MLP neurons of a small language model. Each row is named by its layer, matrix (down: output weights) and neuron, and shows model dimensions 48-175. Each number is 128 + 32 x the weight over its row's rms, rounded and kept within 0 to 255. Numbers have three digits each.
After each neuron's rows, "fires before" lists the tokens most often just after its 100 highest values on Wikipedia text that the model never trained on.

L6.down840:160081129150147076142106116139102115130094133116094151123112065119147129081139091118149098178155129139078154164034161137092155129169109110140111162114054110083051143159138117079213186112090106157141130151117140087099065150105106085135135157127125142104123137191208100123139132123121139150164105135105144131134090117169134142120125104111166126121119087138176155108156131135128133121134
fires before: " ", "–", " |\n"

L8.down767:113093126134111084145141093102088117063147179105122124150080134098133124142111124167108115085178169182203031124094144101113099108089126130174090134161123075089104141074160161203114110145100135087138131158142103148135149093140152094090149059144136135105158109066134151161129125119127134138134109103062120115103102120083102196115174074133148174145126115121112152164112073097163121122157
fires before: "%", " |", " km", " m", " s"

L8.down1075:064157144131149136156148061152113147080050168143160142132151120154116113152124088103148152201160155120117167076149102119141122130160179200169143088177072135142121115136134131113141159147089137130128121124117130162106129115187114101071171134139177078084106131113126090144146130160212113070112134053128134077172122151073089153155109073123086120124146140092199134151121084181147125139112
fires before: " the", "ian", " Ch", "land", "aly"

L4.down23:176159050125142167147157137070132134151093119186085123143095159172174095142088083156098175161156165146142147086166135111150082123083032075081134136080126074123129127159122121097208143083124187165072171096104109112110156107119089095094094217163138127134170064167146110168103137094158136116133117101119106098128129127129153133202195152158182110071162138063107144142100150111139142135113
fires before: "ief", "o", "ang", "air", "ange", "all"

L4.down1004:163129138099125130114226151121156120112137160133146121128081148171142137144133127090158132145148134158177180111127088116085108126130133119138153157208179046145137142094135190097123099146103143128182098142115179121118107121137094159093129068124119168095138071105101122092164082122125149175113132081102121117182116166129162106062150141164159037148176155102133122086178141123135159111105
fires before: "|", " "

L4.down549:119146170151129129158156100164219143123143170123149141126108158112133145112126098163103089141104061090123144132093122181171124175192119185107092125115156131169064066152077134131126135099188120141123118171134143097121155169148180120178081141132104146135135075078098096139091166150122106180118105172165070130146130141113163157128178135124101095127139117144116099133091141183097077141136
fires before: "|", "-"

L10.down313:095111127142148153182094095103201148102139130054135131144096164129082114176135134099137255132135083079180074136183098164060104145134102097154136136150162155107114173046101117108136106147136174133170182081121062101112173101109137153109145155133155104135144136197123115183154076152148162073100141106143160156101105167172132099199142139116120132118146152090130115128126078149130083154108
fires before: " the", " he", " a", " it", " they", " she"

L6.down424:140107096186162101189075147132160111172099095190172151091186154205112123110121138105059173093176128103121099062146094085071100100095142111173108139155110115157124150152056148108122110124100179135111166117091130110098107134100138127146017156074209109134101190191120142062208117059139096154128098105109112140130100147129154183138159125129169084110105107118084120158087111166084107136137
fires before: " "

L6.down864:132150142152090119166134145158064125121171110069161117118111124100074131132171104168047172125141150129145132128109094163083092138132099190110073161077156072144143074069132098121181161148146124116101138121078156142133190120067132142135125102141123131112112105178150153159126136132103106100106197126192085163145105087117059135127208179140201118083156103147152141052122140090126180194091
fires before: ".", "–", "7", "01"

L6.down547:105151182187149115123148112082139084119105121147142090040156102103110147080155090114108108114162108088069117113118135094089146105160118164101127192107092153196115073115110148143134126111164183120136105162155115163152123119172095121132137176197139070088161130153141131193135068204112126130154125117132135067138177121106176073094140170195141119167134046162138102164154108100096144185135
fires before: " ", "ial", "i", "ing", " the"

L6.down194:168172101150138125169107105115089116072128133124166129132120119183129101068119148182181099173148092114125076119193186040169148146166152129130095073134083163131089107107158149073076141109121120096143176178166091151129150152064146143204110138151088135204115139135133097107101140087124098143141165161087157107152104109151098128130093137148132150102095107140158208090118071154113149131166
fires before: ":", " |", " (", " "